config.yaml
n_kv_head: 6
d_mlp: 768
norm: "layernorm"
tie_embeddings: false
init: "uniform"
init_std_qkv: 0.0314
init_std_down: 0.00297
lr_mult_qkv: 0.5
decay_shape: "linear"
doc_mask: true
train_tokens: 131900000
MLP neurons of a small language model. Each row is named by its layer, matrix (up: input weights; down: output weights) and neuron, and shows model dimensions 0-191. Each number is 500 + 50 x the weight over its row's rms, rounded and kept within 0 to 999. Numbers have three digits each.
After each neuron's rows, "fires in" lists the words (lower case) most often at its 100 highest values on Wikipedia text that the model never trained on.

L3.up397:433478560549464502497517527544529619542456505567430508400573513536465561451508481506523474457650471542502647438524471505525452491507531448480533512478570474493519463550467553504524572507530537503550481591492439499484465617567483471491485456608527528520529454522579505668593473520566541511422399455483522421466500539482512499498530448535467436523502537514485529485557532518531553493533501498460563476535557451563591525513441562432486519537525467369502484458601435418560477494507540392562504496411413504523583551499484507529478438513451446498576530524513467516559548498565545408
L3.down397:593550528451492587493444415439469350490517472437491498543582539442523454559424528599477499521430574464510402525443521534475578517535421514534466533466466527498527597451486496536601397495510454556494578371527546528475635509457535611499519514524518533524437582497394469517561557496491476417554504471485445529463428430536516531503514440482432609466514483421545496552415459536445431590404536610538452562531473493511500430464489426553491474476478488491556546554470543515494487523453481475520436474564480485485506533499516542480530530551424537516438501483559521500468522484429448483
fires in: "his", "her", "years", "my"

L9.up493:425480609407430578559534536425486447469491527540541617466438536529564462468515486524532452457519601608472482485494457492463454440545514513462498523460439408430476540567522497452470479511518473475492626549559526473612521531558552389539523447539434538558502416527472402513547526523508504528505420488468547474443511521497468471558497551529423542546436530414487542514546418571460426493458491463544485437565516510454555481483644516489482575461444581443484454487509486495507443487411539459499504590499454537588511453598499549619485460479553440493514524459472512465454507411533581466
L9.down493:418465501426472595568531522461471466440493491495506571339466535546486521503482474431576386447587544551396485471523427478508444567526536565448581507485435416482512491522501489445453464513488532500513566543470463538597546479560525417566500426556468487479475409563417450504546493472519569526530482495500548544479592558419467547567504547501508563472449575460484564489537510534384528539520479518498464494573524497508561456512483516436447586528451551520609483434535397526489420453451532426569533522445497598606492414547473555533507486455454435408471512539467471529517492442542528493
fires in: "more", "famous", "weeks"

L3.up270:470480533498503497477530466480468491409527428544605496479537480536505557513455540482500534510512482509491560536492485490488503512482499508522520520401428520345541533459473481474447522500486470496565538467506475439477516557475490481510507515467446527531523453486494507403639493575451467489479399446532497490382420504436502450491492401512505586490470489447472419478476566463467505511478487474424517413516538398405629474504434531499408477410452408319435416498475498536523519500510520393561469499434489490505578481469486507523491481517400492505558522360482433523517567570550480362
L3.down270:476499517466499528470504554476439415426420512416453468441610575464500371484486372529500534519525523479469497470504482452610475513581455501481421448493500493620525496540541499457616444435420541462537552533492545544531551445474437562438491506507507355468528501555433530527494540429539521464500557524489517433609401502526501507526513470505596433541553521497488530570538423526473473500483511545564558616502522568486475431462525529469564519500502538514596603493519482456459423517463484512521494427531521372538542398531537521458426524529528518469468523551483410469447501499498613520
fires in: "band", "made", "game", "round", "despite", "year"

L4.up224:435477507531491500480366403453494552414395507551436408406494465488483504480506404497604516483458470466562482466491471498524434495498533498491481493540497503475369491619461492462556563499465553484456509559501344523522521487532442484465435486527529442466471409460532537485478476491461521478418474469608493386474434528524450464501488516462507387509504491572497509487488491545509466533500448406474546473469484424467523527482519517447591489347566437405442484414540462498511520438485550345460495509475434417472457453438474483600442557496466477518501488496571468515502497449437496464
L4.down224:563469601421485474480487520580509475468490575464466531464422583466498508497473537469513461528534526580431499443446504440536554492586462513527473484470535454560578433473569497521476395485536518450495536322474632428443479463454487513541495542478450590438549467558467477491599472566552463495537479551443491581473558440426478496415524391565483551445452515436455472478513493371483454450420519595551444527370511472497509472580434458527452446535444541475545549503498595490468454453562446568504449505385494516554498460517467563492488431479481511500542506489458456497505513465514509578
fires in: "them", "total", "others", "themselves"

L4.up51:536463441530458515473499447496534448505518534511213534488518521493503492486430510497478468508466493550453478490534524536470507492495502518526519471443492479484570498333458535496571503604512551513510438553519519435579523469587472490525554486484508575470474327504502452525496517543536475525552471501466501489473431491527444507458549455484525433468467510445538507507454558460467543523371454452476498510521470505488455444471549542461433470428486508401525466483486509477504521558500415560537480570478463481530390520585498462343506470531517517358466549362459478483485517489538462516
L4.down51:456527476535516440520446515470419416532456491422585483485479454446534485522522506444555520546553534427496528492479518444507537524600410438465451502532512478466493465456493493522518481408512504484471605516451434594469550485510379492340457535497470379571499628511479488516452473377410540457441491530540383498457602472447551525546461441493434491459493512469514448534488482574512502550500518531473502444516505465577503583482449461569558482489502543505458484521551493518396425500490471403477497468517576458463485470516492505590544503429490505639471492520673462497524518465490547446
fires in: "more", "large", "world", "government", "less", "massive"

L3.up60:458507444553520501449529505532529570431529440499342520497537493538480519464447482454419460532500440467559538362500485538492476432493510528531502452512472503539514484579550582532518507470513493480500471513510476492473494527671512500483431452524579541514493490590598494405356522577573469484565391486510504488482588522525479410486581601533590406556485489536544485486490511457497548466473526460466510573526504551461514531519434536469537470491492495470490553530447468547438532535489539534567498523483465430502402572498472474422516518498498507524698482533466504515497612489556493634
L3.down60:521509521483525562486492465437525492553501485402514433557527457446541423526478560527521524455487495475518556491451501437520514551563468471510438549538441462524507490374443512502478516515513529512540518507517487552471578501405429565444579488470405395571490578500463513548510567558501507558511475517474321495399539426502476528482515442523438589437502509469504513543469365555552440579502581607548506431500492478570513552571508387533421626551406470451592484477489510479520415438527492492503519449580455523512520543529602502539522569516515444430521532502588467559519502542515526427
fires in: "book", "london", "sports", "liquide", "world"

L6.up714:486538519586517550496604529522523487529503542507661541618563511535482491547463472530521530527491554516525510541546580491388523517489499546563563495493591503524535536524496508534563471459444588496486457437472605504642459558511520473580512500477490521532512439556499496496442509450725475554505545599496531486507526508528516533558469538457506471507462550476547545522490571407507501503591491587539478509483409554563453606449569502583438527516525521512487569551491476380498487511458447546590544423480524531516510606555532510476555549515547511503503541530487593424528499527495493568
L6.down714:471510450527561432491450453491477517503556500498466508442495473563475568518527558455476455454489509420529401516441487569538512605502548464439493544505448512543412524405546490441445528571534453527514515615518423477473529482521517533515565489567499387609529616448464602576582516576417498502508429488543474508543437446506436457451478348533461481536488456511463536458572419532528565524461491491497537418549581477471542477570520488479635489520532594499549467548525466563500465538496528465362514539582524509455450463478524489486492522527547457518503477440593396569489524535537557424
fires in: "new", "order", "house", "simplicity"

L7.up139:542529556458547526455576500547482450452493439481540558501452532552490508464517545420501521469502501491421568475450510549478494601531628567530497496539482411486554492524468508485445474439510549518522606456521597472498515535428467522472487511461437416558514558452490510415428529504529570550539516510497534499505456525523569452465557514502500487532441499427425658514526477504514541454566489506592484428512472472505405535505532541481463574555444458545510428535546303444512497487560590435463457618488416466522404506511480510504416439475549484519432507500347487553511483454453583534
L7.down139:554538493446539484482488436452538475568586471478405545415513477390489480496550468500578548453451492480510497594469491456509627540431393466486483563460469560536494459530529460502585610471459441504539460427477476570568528579588437448467594523442488497479455539494491522554474474532498462577424467519543469399464511452471508485503565470490438494381493505504558466496474466512456437573505505446488489570533576475439571616489564489497430461536462491402524521578514614527469564496553491498604565433412526446471575422507496487551519528552512449475550458442558485443574577474467468478
fires in: "states", "0", "massachusetts", "bangladesh", "brazil", "technologies"

L3.up136:539490459508517501480440482540494560538512608495541484506567456495523513548405518503437487526423518491455447455480472501497518498499450404493502525525469533547541511444477470524549506496527488501453550455507514534472495624383489502501435514529458469507500513487439470523562516469613478490492572529499506562549579502493466443503441606525546543495527454425440450514486608537498526506482534517472516521519534493474409517500499498502524464474515452425454509514494498424459517518458499506391478466561421506468511476507525472524483515426513422572617499862511542528486613515483456509
L3.down136:460484531476432573462541561435546491483488511516473526574479524507456465471563450488510478431512518503507496480484498492452552549519486555509494468473491468477539526525514545530488436440465595509517426611414401518549501443464451661544600412538562556470484584466480609515524455629432481420480492478470421459484506532524492510504486435548391422548543470609568583471472368480502447429530467452538521586497438420473601463508507506459430472493420542511498469439509515568483508524516491503560485486420530459497516499470482517495589554583569539353526531465539444448508476535494530593
fires in: "years", "hospital", "novel", "member", "subject", "completed"

L2.up76:476454556517430489497438534471526431461592523472577541505493560465508634536389497532562518542558443493480488515522549521477481509483556551631464589426558448439545553497504515483421500501497582491484463395516537535574513490512525504519514484405548573534533462546476426566552571508561439516480450501515485389470497485508496580534569510522492479511399402473613528498512531387453512501472512462452538477452432502547445489419610489467460531449449551502316507516482442478554468500493494551575535498441424502516477428436506502520525505538429475385477508428486526472494397547557510513
L2.down76:533545458443577529485474473514460570519466528497471455422550474465498446478520496431467444458437566497467494539459503520490555421510398467374470441569493501548481454527497500452516483492533503451503538405559479462476477527505465478460516506593422408496428565457473472514520453471530598477553593547419447589478461585454522445503462484483540511446582448577402554507497528587529520506445468537522467527538517526401529512556629472557563507558568522532663455427574552568445541480453505487492424511509573621507524557491514511457493439496512538663487518500543517445518575475444515465
fires in: "during", "most", "from", "end", "commemorate"

L2.up686:516502469511492476522482499510495486584546563418512538474615566460584482470466515492518551507452462456524530455535431506655547452592570465512494571431397401490548479561508497464515507509500454570587524523600523435546455471454412468513441465521434472492469495565467548530581592412562459510522441590478508505428490553517448493490493507510502530540453445446500602409488565550443555560551561601488516526480474467488521452518533434398480428558399498473506512486515507480515653474555501489568418463533476479589485485568511464494443454523380476481489501541528469493467530626451490486
L2.down686:497533512534528529547534523462581509441484451572440434526419435583437551502497590515441445546490470570589482553465482502460447555446489494491540459595565491493465451464499536519433480484469591545390521442490511568483542500518513481520527497481590518502483415419491516461445466636512560442502489445516421501490415459524495594471458536520577465505457586581408475559584471488462422476486472474525526429541555556467510488526608545562440485437588497523613476433539568507518460420410494519449561542457525459421515505446475547515529550482572478554544414553451548563470449410482537584
fires in: "time", "women", "very", "woman", "jumbo"

L2.up9:514526517449491545444541512495593529392540574594540548527424458492578553535466474511554452584448579510487495501531416532580476549508508524509527491463483493454572477593517503554468499545519404464538490569535431413576669528523446461494553500562493498454541479467491472458539481443529468403462438453541551521532550501489485484474526564511445527469552544536478550513476402532418527524529489465557385499573542464547552557475517455435469524431496494472508510494459413387499481483414418488464566476495515536545507503521414603573511437492432497511492548577433412479479527600628525416
L2.down9:480459456465527502476521481508586489480480570490463468432524464462539520554472491500494558558572567536471475486529435499518430459483471532460463511472462388586522508566520523512524470398531506523478586481602511481521533447581464472478531562567511507393522517490607425489517466474492505439535498401546471442512581405465504525441454543494459461465540522611528515524494446553471507518477501400556452432543569494442436565475565515436405605486492550504570512571482482533506416471431478475526507556376460554483539475483489597438495626493426529559455456458526591574528479666520443564
fires in: "each", "sound", "these", "set", "usually", "released"

L3.up714:470497445529520499475539470522484585564454483473598508561563468501545489519483517547545494480528545498459538554520509489500523510489464392477528499516439485526519542455435526473547513511474486486455544525520501433505509640288493503476454468543485488502506515538488522604726488512482531486485259522523521466473422508498469511478573541493522488477498465483459402480519500539494523499492508480481523513511545471465407527481479496508547516502525453424454503529558487603543489501503461360405479515557488491495552516409521473574494535468487413555441498477499555515519548556503521347
L3.down714:514438532477426593492559557503519412433564505519431472431439576456483431488538438509421509500508464516522490393443492510526539544551508542544516435426547568509565469544514431516514468509540482496495531384412482554461415495487475436620521463438527525426430569453534516471509481555481511459529540518466508494467474594514525540502493543562426473543496516461502505400491451525540443379564462587534519500495563446465548436469477575451504540536461514466460563419437576454438586427527478527522530460370492409468520319534439522502545512511541619468519556527457497483511568476512488531
fires in: "received", "award", "year", "entertainment"

L3.up20:457525501482557491504535506477523550509512523522602515453645499522525504475455523473475443490545401495475518448487495494498531519501469481508515444392498494442547530459592515485471482425577478509465494474508486461487459507367506477504515558432400518521513479578492517618683486556639484488495494502491509458446658488466467423490534358450530540493519503459464581469518600523497532501485519507450550428539562430571569455512437509515450505512414450375572494485566472527522474493553514399620468503500465469489549504518515505594487547504478452522566535494442511507569541522584536450
L3.down20:504470448425416517512548459471523453467463523473451511560453546474494407481486395542470507476455572443523439513471463463610446497550504489485460530550478491571475533517449479525591488441481616428510561556443510530476513471445500586465479460582625594443395510485460565451508510409486499501583502463532470457474400505432505480558496483563389461631472524507523464527505380507556498499528455487575461656460433530490483440462439436435595495558519559463424543561449461511484496466471494460449442435501500434494485489529518538417499514483544522432489478531515425532397466490431549532
fires in: "contract", "federal", "daily", "life", "year", "subject"

L3.up422:456469556522526493507424445489392493426542548527494484388574492504513517419468521465518502496564550519441470583485500497491509474525493461505507543497514513444516488526468501471536491554534511488508530522485492479493515526536489487492457510471430487504510518534404513484511486462450489501573393503509503495555548512479503462515526458526509459473530463509428400469503539586491480542509473473454510447502448430465538438492508504429523505562453415438388381427456497532543494473550521482677476488603492504492548457661518494431493497568487498553673502652531379506531718503523500541
L3.down422:489517464447421516486387557502501505463400501467517512443436473440589570598501420540498508494498487520530481431449512489588522513505477533414410478533532482459538564512510453465565489439478579473489489476518502420502451450518460554369505505532534555484506414556510589556503479457481600468433468465434488546484538600466586595552468529492467491487464395446494508509522435428476498370484492530510618575492465510464518496479556509524529484434470551586636609564558465492443557462470472521499422563408504455509478469472410551500553384515435493470449433525438503473441487463503477517
fires in: "also", "however", "later", "often", "song"

L2.up215:487483461393505545444523459503526538415574558585519502492511570540559611516528504521456472489601493468480460449603568486530392533555553496475555486417560570505421469556562488525491492512495526457515554631457595453500635446483517434494493470617478492467548540582489445504549435505536516514514497428486580522514512499421491476478498518411458544488456554516506477466506493547482531437464444454514372495508506496515518512515477499477450525493441505478501548481490495534569418547498556340615464494512460576542494364505403576512513519537537500479476501375462494521481555419509559454
L2.down215:537448411461571517423521486475471519502493550455531480459568458466553540451496488492421596437543463527530508564536546446482506409547498495554544519508459557532421477449569473323485451475488561504383457555509553544457518483496526537463478537558549436455618481478493439456607526561572516428413550509534476490544575428467487575573561433491395492463469526470447507517561466440606523395467477508511494509480483492496486517605572474423557518478416555476385525485543493511581568546563542468546500443505519539467491477455566472570472600547551483475480530427559542536510438518437497497
fires in: "national", "world", "western", "european", "french", "international"

L9.up574:470474382477513494440556523540441441468505501532473488539477515479507579506503423506456419421473580621505554568550537477448529569575539507503533536431458541548525519453465500496550473455590513418539539659496498547575488527537540482520415511503412449452483425476563393448544580441460451492438389463470474541505501469479473498452435542433426599533512579494452546478469551442409582541441518448561475476590575492517514441512504548446461575465461503489578439444429448464512458421503523458451480568432494533514524449521489487457469434466489475526463471526530498512465542419544636544
L9.down574:490484568488489522533551525412496464568544566445588536445622453558502589462451426436438515489400433450526584540506532474675500518435548524492530457499527377497511475443546460500511540506475450526495499537442416578462518488477479507426496542435517429545478432470445557506566466486523610446468603591473463499457461571476520489421575439379469512477485493469538512514461468382562460476444500452519560477465509482466585476433507447441541516519517502510560637507527517580474497537483485458527486557470515558553570411549554568484492528496565503485568516435512514557525430539470496493
fires in: "of", "for", "athletics", "olympics"

L7.up632:468581526522539571425513425454514488436534486502499562461594462475482454493504489454592566502383507569540528466535483490538450553501542540450605577469497504553403458425468466456503534475460517466511498508475405515547476461608469507543423464529441512518567510599403446353470470475433522470445437542519546554455540507546445446589553495421489477472474543524519422497527495476430669557466530394506454449512462496582448544498472480449499611491521495438434535561605545510522472466475385470534474451430585462480539538505486527426518511529558472556535528519506562479535515543521481532
L7.down632:511441471380405486451482501471428547593521481476476486504424566502524442529514535558485438524499525460487457509465525523592566481556536520536437461592445511469519546521607590530478472604566544585521520476512479473449408505388542485505593505525476532484515587465494552488478582565564448580589570473484439572544557601507548538443486528578473531488490457466418523479495504485561390469489496509493611553472509471473504465527448455476447429533407418515513460486483488520513581476545522482483475562466408489481478361504565569491461540491512451472515493549474363471474370488522494521
fires in: "and", "club"

L6.up60:579604532435567501432504514488623533535546519486468477481442556470516465466514505444456465486519522519503456516454495495446471611522537505441451482519456468498445500491514562460401491566555468500529507621556428476418526458549489527470540501450535524460464580524464697566549516547359503510525480462479504501504518422582431534473557536512444507493523530529571533502519449502455530538518478617537436459623571516446536454517486564474503550484385559574382453520534558611536477485533644493473501540521549546512444557526488503534586528527457538443526491451478505554467479501525518436
L6.down60:436517420568473441600477451515455462474449480521543544466537466469499546499488501526547546499503500445527574513553588486640490368529450446567518563513470505455511554617482463539572554478453514429478489454520509516484450496440556440432457555486459587539464405551409433517479538499564510522585551518541544520506542614426533460598479512438615544478557537434536412447528519550518555401503512417440537417457456481606490605420386521535480514485504452510511538517516476460483605549480480531475564491507452541530559486484507473516475526428493468561417457567489505486536532521449479562
fires in: "one", "more", "local", "considered", "screen"

L7.up481:477489448518412576593507581519535449449563567450473595504424513423502623485616599485458495471511485470482573605499464464498473488513562453480485560425443358485526540463506504498429497514559494534543539541495540543529575449519474420536483485517423498501509494465607479521548486504503501604453453565550497498433479573505465557541517581459517464618435467563430513456479497480477426526591437495412555384498525495437500465375413459451516517509406529440556444431561493501488512497508525480561466490459528604498436493558469504541481535457459557504477518528542484576517497439431518534
L7.down481:521528542500542546469553465496433512522482442447539481360485452553510473649451515553554538442457481593510531493523515618427518567418500547489453431470541571453545499497524549499429468559467467514482474526513500501422467429463537521530566463496575529535466509457404465414485542442483519504597545426470525419561494467566522475447450489486505438422574484498400506477586484494577458537443528534573490549552499564510485584597498561424517501462535484595648498531453419449451520470547491443448599527471493459445574552481451495502580572445580449463551492468523422479442496474497516508
fires in: "years", "promoted", "bio"

L6.up210:544475456583467500532644502523429489520575450602510526559516452524457606533569463435534497493591489492520505531514503493554470430564546474494457550503541493434551511571565561502370520527483510528581463568505457508509479516541514471545598506491534542536581608457487557540461525570598580500541583513582560480494510519518595508527529543602567503548571550472498484444497536500558454542564533432554518471560472504488451482549421634551471503537451397538375493461496490537493547479572536475492516469483537554524550490519517525464693534562508522565472538549495500489479533490557523500
L6.down210:484497445508493502493511566547567455455453468351469439500510482555574499559517527541521541485433492431562440527551486535458558576488385533458512448497453432484423554493455541485558455525563531507509542595520461548571456560562517520430441536514458414493572440660499504408535536516473437515497421519410409430517508461526541472427572543459490492476443489559554524592511378570531553409512504480482543446508510465518475476444587484473563543477533552589628586527457479510428524468501450500470516536555506475452464457548482489492490551508604435535501462593476488603496472470484462481
fires in: "new", "anthony"

L6.up152:523480502441410517527490562557347499564472572487508451507441511537488501499627430502580485447523527397417562546501485571522499368503442472485488521524626481411403614514506497454478500502490506522508469516497482448653459624468502493420533547501553488496537548501539550538466494479611509486576465510481550458528544526436551615464576432514452485412550514551460472499518478641549500514524541546582499552445519421546464504446469532519518488562509495489437476437571530505481487470513541504460534486460463518473572469493462582490569520477556457500395457568523475509451497490542537450
L6.down152:498466533557603511516568454495544503393557501577498568341517480444498558537450510491482496547424473495560437507518477482444526554497531591466492484491444567541549462525553534554571534487471494511508574541546481531434454403576495491541498469522437574412450534479499422508522485537445467469443551457478500538513444563524479449483513542508544536544445472418597511555439500474588549485436422538454479488657426522444512565535354468480473514486495555500533512527424504554525587509551475525521469496516547517486421632468539422430498405439515549530516509491471540483632508441541455571
fires in: "such", "population", "proposed", "official", "rather", "families"

L4.up721:549456490466491495469422442435558499469516620497487555467481526475468475439496506463539480574494497486405433492518453499426518405487406532514499512451433480488612430536415498460535477546571471524479443394491541503557494465568519496543613466501478480501528262519484447528502475507510465476595455474501508529489489546480434461524487454510507467441448478351491479518500600459445518513474439526483499457537572573498453423449611529431435457478425520483478450484494556457463513516478538589523456585450425453484491457510508415441448529497499501380479539407448476522493446500573449514
L4.down721:500522457519458538527510538496463393489496464536569560451386466500515508623511534473513456575550534479477514583518520487543531570514457458497482522525588557516461485516532404535496479403496562422506590486448536528439502527538370459451499471584443456540461562509556544514409493497403571471427492564475447462508499541456650615521509527541508557481588450597521507531507494546551468568523519515518507538465465466526556552519632464580566471519543460500471500423555493546391498481473456527511490484490555578494519548557462595487571469567502562644419513481543444491495516566473521484
fires in: "same", "at", "approximately", "concept", "especially"

L2.up366:418445553543475403490385507516495563491517479553540557401510451497500592452431493457612491483585452594505506536420506543462449564497474496557516582402502442409529409568509554509468555489505638498499486506481427561449474496509513468503543500454517529571570466378458560493597598566437468508505487535484524436514496594515487483503504466504485511549379467436448461481489509464562555496511508473420558467420519445575511471537553549440413456524401451442443454503522500514605498478547535518493489507502387459523541450509435473440551447554446458564511509537471480523538497568560539465
L2.down366:533525474418512588495474497503463488523472501423506503606533549460556437562508502491471455480382524502536385508579458514569550418508433519471501489621460566610456519460534456490605477474498509520457593390541566465505474530514491551522489506541503530420424495535465410544470477425566522435546526479570501532481490536434534511475472539501452529521555415594468561512447452476482477513500458570481465608579486572436514457442665454514612496472543512519582528457517497543413554509474446471547475473481543507479518603456569525478457502505516574492505492459534608430504535417438511561
fires in: "they", "search", "scoring", "commemorate"

L2.up43:475504414522482472482531457466539544541526572486478537472449470516539495497553498520595506453400478393434527489505466493458521481457456527598454487533506464516479508584478520498456519457449590449450506552489503483584556643515524431419529498488390517550456470528480493469432484474386535596594565553562574409575505582444450557435475406532458526466482401470534456492504542506562511505532547523483529516410474491554493537429552531368479526475546454458377527520506516469508503441486556441425573457572437527450574399578557471552384506438474481543471515531541519477493525543556533486
L2.down43:564492547520473482466455475497494525435474391504448486386463560476437511472507473484427479493512470534570505492470542535454466587491575515415534551499449586539502455485514484475555519525466524464521532637527510466485466434505560597545566475581486603442470534535495468451604545558526469488474437395467509555449472455552576494477544612496519479567500532523442522498404416487386499414485445531451488487600516593477472354542449441580472501531509555508698472415475511522468497468493437544516476461476510542519465562500452464499587475523553476486452546502498431549488473500518450455
fires in: "team", "population", "age", "round", "linfield", "daughter"

L3.up659:551527469542538492505555501527493555371463536493518479622475503537521490505555482515486495522473518520536493482540499500494525416516499433489521534547504540563506522542593576540523517465415475517468540523535505514487499523552515490492478594507544515499473502570603466546278539484496456522463569552504481567541509524496432503521420575526511448550529459549509594529463556497501468508481508529507515513508432534591472563520451511510549502568643473639400549539476532493451555510513488524574497468711556490511501552581501488486487519524482529583538474609503434515495607483451471629
L3.down659:549487521509479542517607447495491421583597459493493523439460514466444583551562649467515501516573506452528451481552491503520474527428493430582506417465524454507507458476473495457516494537503518519485421470519491485511555378490507541519555476467552492582478494452466546444500486581480587419555530481491610510546515380469468458491485594539556576386436513486485430422444419525416545512597508486511483416572517475530492538497561523545405549457509527463568528422469431465533398539565482421526546613528480543483484494524481451570481527496503402428487497557562565512608546488515482505
fires in: "about", "college", "online", "75", "palace"

L6.up115:555511501479450463556518534561427527489530451561503527578427470484567545470595467501426551544469587470502470551515492480554511407558505501452457573502600440454531518635545490518421539463564506510558561512487470439346436472536562519551518532550548510590558463521535491508581540332473545537549547503510543519512527488499603543508466510576476565505528538473458516517529450521565479547507453611532561528506554482487503530527549549479537531632457494495368505498609533531487536495617639516469569480519527541546530447503473554494605485528504543512524451495461453509455509507525544480
L6.down115:476421508510598537577473486507456559444495487462498514402516574546464491648473563589570463442439476506566497497497497478494492489462486528466535482503520465553461559418419472490489492527493469503424507508575474528581488623487554511396510463564505521540516506456467498476469507588570383509500537468480488448613501606549573528477559489487583580420468510494492472480507546489463530488516502433447474548534479493477535513542633502463532432415603475569509444546434462560529549552445434478508461551604536587482456541501483456557468485471404433615462515505540628522580474521457475496
fires in: "he", "later", "again", "history"

L6.up126:550506509505514473434520491505562509520518561504586458523397436489489474537528530496506400601472572525435459507471493496446581473555537509484531509445586478421566604496446490475728521492548449545524599462530460487333546521486558478422487508433413533517480467503554416499503523494424468525413469453586526524496529472489526453606423528524463549478422506473549493533508533519494476515523546597418487517512582429489429486457563421445425417560406453545416493520432539449411476537511504507485409430477469521498478454526481546477470558493503533505518510499501460504469524467478465467
L6.down126:424482471482430511525493510509503485518515476485447599561499497435405483516445484471476557380479447463587511576572509506531514455564485424458564552534458534508501464472489428480455516529502462438413421407451464466540511474515417496639570436561596505501594547538521565445539392496575605471470512538525440507464414492550547567458577528475544494538596482523508498479525446482487422545483474471538483518556475455552533485432491517489551513492522522474579485448457527550457485506506442519486544638578623533496495522485500403467538457406533575536459483501453482590575471578395559528
fires in: "its", "his", "old", "their"

L6.up437:587484443524456494515521520523450489508553488566452477474468482533542487439559544450454462518493555518502469501465436488579541441555503517418486485485544442420657491586510449514436559454575488543555596477535520471372497412554507487491497514510447541482490500543580451474512512514342457562483556457554501507451488472494518493504471529608513614515420484433511491483506463530495567522468476496453528496522537490446416448505385607364485411465355497463458464469452536525467555473625556490461461510555566490541538516491397559504561493514427524477517443469455412560504508522457469534
L6.down437:447483577504538494532527468515445524565449583451545527529493532440448502683457504497509513427422467534510492494523532484479445483448519461548520510530477543540393505468445534513464402511489507514373437471471486530569524521415490477490558472476569393495490486479418519577575497487595572432538442458450509507544451535499454545448505480396587474442502521584509415519550525470447411502529503438485499484494485588533544610515615496567521584557619437534440552511529452444523466566362473530521538543493430518493527545528569414571426483490497480577474529528492567505505512533467541465
fires in: "album", "again", "find", "s", "approximately"